{
  "num_hidden_layers": 12,
  "hidden_size": 768,
  "num_attention_heads": 12,
  "num_key_value_heads": 4,
  "head_dim": 64,
  "intermediate_size": 2688,
  "vocab_size": 32768,
  "hidden_act": "tanh_gelu",
  "norm": "layernorm",
  "norm_place": "pre",
  "norm_eps": 1e-05,
  "positions": "learned",
  "qk_norm": false,
  "attn_scale": 0.125,
  "bias": "all",
  "tie_word_embeddings": true,
  "parallel_block": false,
  "init": "uniform",
  "init_std_qkv": 0.0163,
  "init_std_o": 0.0163,
  "init_std_up": 0.0163,
  "init_std_down": 0.0,
  "optimizer": "adam_variant",
  "learning_rate": 0.000414,
  "beta1": 0.9,
  "beta2": 0.95,
  "weight_decay": 0.8,
  "lr_head": 0.00439,
  "max_grad_norm": 1.0,
  "warmup_steps": 260,
  "schedule": "cos",
  "final_lr_fraction": 0.0,
  "batch_tokens": 131072,
  "max_seq_len": 512,
  "doc_mask": true,
  "train_tokens": 748700000,
  "max_steps": 5713,
  "dataset": "wikipedia_en"
}
MLP neurons of a small language model. Each row is named by its layer, matrix (up: input weights) and neuron, and shows model dimensions 192-287. Each number is 128 + 32 x the weight over its row's rms, rounded and kept within 0 to 255.
After each neuron's rows, "fires after" lists the tokens most often just before its 100 highest values on Wikipedia text that the model never trained on.

L8.up2166 [ 82 108 156 119 146 101 123 149 137 132  70 151 136 186 105 107 116 132 156 119 131 156 159 124 167 187  99 132 124 141  46 133 116 118  96 138 186 163  89 147 100 113 163 138 154  80 133 196 132 131 203 160  43 207 191 157 117 129 132  97 163 145 158  90 112 157  88 154 107 191 141 173 102 131 110 156 123 115 105 130 173 115 134 148 154 126 118 137 110 112 106 142  93 125 119 131]
fires after: " |", " and"

L8.up595 [ 90 115 141 100 202 155 156 108 106 122  94 131 183 102 115 136  88 118 158 142 167 135  86 109 110  73  78 199 217 134 124 176 158 167  83 117 110 138  75 148  69 122 104  85 129 116 108 142 121 156  72 123 172 112 130 165 128 192 100 141 107 146 121 149  87 182  78 179 107 193  84 127 129 122 141 103  92 161 121  39  69  88 138 105 105 128 150  66 129 159 133 162 135 122 186 141]
fires after: " ", "-", "|", "th", "Cont"

L8.up523 [136 148 188 111 104 140 111  80 115 115 105  39  93 182 121 148 159  76 127 137 136  97  90 111 130 171 139  88 159 124  74 110  77 148  57  86 114 134  94 137 112 118 168 103  85 101  85 110 123 127 155  96 169 124  71 102 141 120 151  98  78 206  82 166 126 137 104 120 160 181 124 102  65 100 138 187 102  91 105  90 115  92 132 102 138 141 147 134 109 160 134 137 196 174 129 107]
fires after: " |", "0"

L8.up843 [124 116 122  96  92  71 166 145 136 122  78 135 112 124 119  97  86 154 111 116 139  92  98 167 152 132  71 125 141  90 117 123 160 149 129  96 143  99 116 121 155 109  99 106 135 141 175 159 150  95 200 192  88 157 106 158 109 188 163  83 120 155 139 137 113 163 116 153 161 121 144 129 141 115 119 121 102 160 113  88 121 123 135 149 168 159 108  95 106 138 192 145 161 111  81 136]
fires after: " ", " m"

L8.up1259 [162 123 127 123 155  96  76 191 131 141 131 124 132  91  81  90  79 165 149 121 119 105 116 202 104 157 100 117  74 122 143 170 167  83 148  93  91 177 163 155  84 108 143 167 143 100 143 109 170 125 128  50 127 178  94 188 172 136 100 116 126 111 120 146  98  73 147 186 108 109 210  97 116 160 110 142 123 123 153 175 126  86 120 150 119  97 168 102  66 136 112 173 155 106 137 120]
fires after: "-", "\n", "\n\n", " |", ";"

L8.up2406 [113 103 138 139 170 142 157 185 158  97 125 136 117 125 101 161 164 119 176 129 180 104 169 177 138 137 144  85 173  62  56 111 163 115  90  94 120 149 141 103 124 180 166 162 124 127  95  43 185  81  85 108 136  93  71 129 138 138 131  21 150 139  93 177 119 157  86 144 151 127 163  92 162 151 108 143 128 100 166 160 118 126 114 113 136  79  66 165 124 132 152 139 119 150  93 149]
fires after: ",", " |"

L8.up1726 [170 126  95 110  82 103 145 133 120 171 137 119 101 118 132 107 125 135 147 188 144 169  64 147 126 138 109  99  88 102  87 139 166 145 113 140 144 161 132 102 106 125  64 164 125  97 114 115 123 137 133 158 103 116 126 154 127  93 202 112 167 155 119 189 157  86 142 123 132 156 145 117 112 162 137 118 160 110  95 135  56 120 148 121 136 116  97 131 121  91 185 160 122 131 154 160]
fires after: " |", " /", "0"

L8.up2553 [127 147 121  82 151 143  95 120 152 148 102 172  97 103 156  45 151 126 143 136 112 114 172 142 112  82  95 123 168 115  78 108 160 111 129 156 136 134 137 108 131 129  77 153 130 131 167 107  95 150 133 122 117 129 146 140 133  99 155 145 138 114  94 118 135 187  87 100 148 150 171 181 160 128 120 159 162 104  88 192 100 160 214 134 137  98 165 183  87 120  64 185  99 195 171 128]
fires after: " |", ";"

L8.up1375 [ 94 154 145  35 104 111 145 174  94 151  75 111 138 152  92 128 102 177  99 116 111 124 183 175 111 152 173 181  82 126 152 100 137 142 147 116  98 136 129 114 126 118 169 143 111 176 143  68 112 113 122 178 108 161 189  87  77 134 151  93 186 134 145 141 172 157 217 187 154 153 138 150 127 119 170  88 125 106 130 109 155 157  90 121 157 117 154  73 109 140 120 180 135 110 126  31]
fires after: " ", " —", "ifts", " Chevrolet"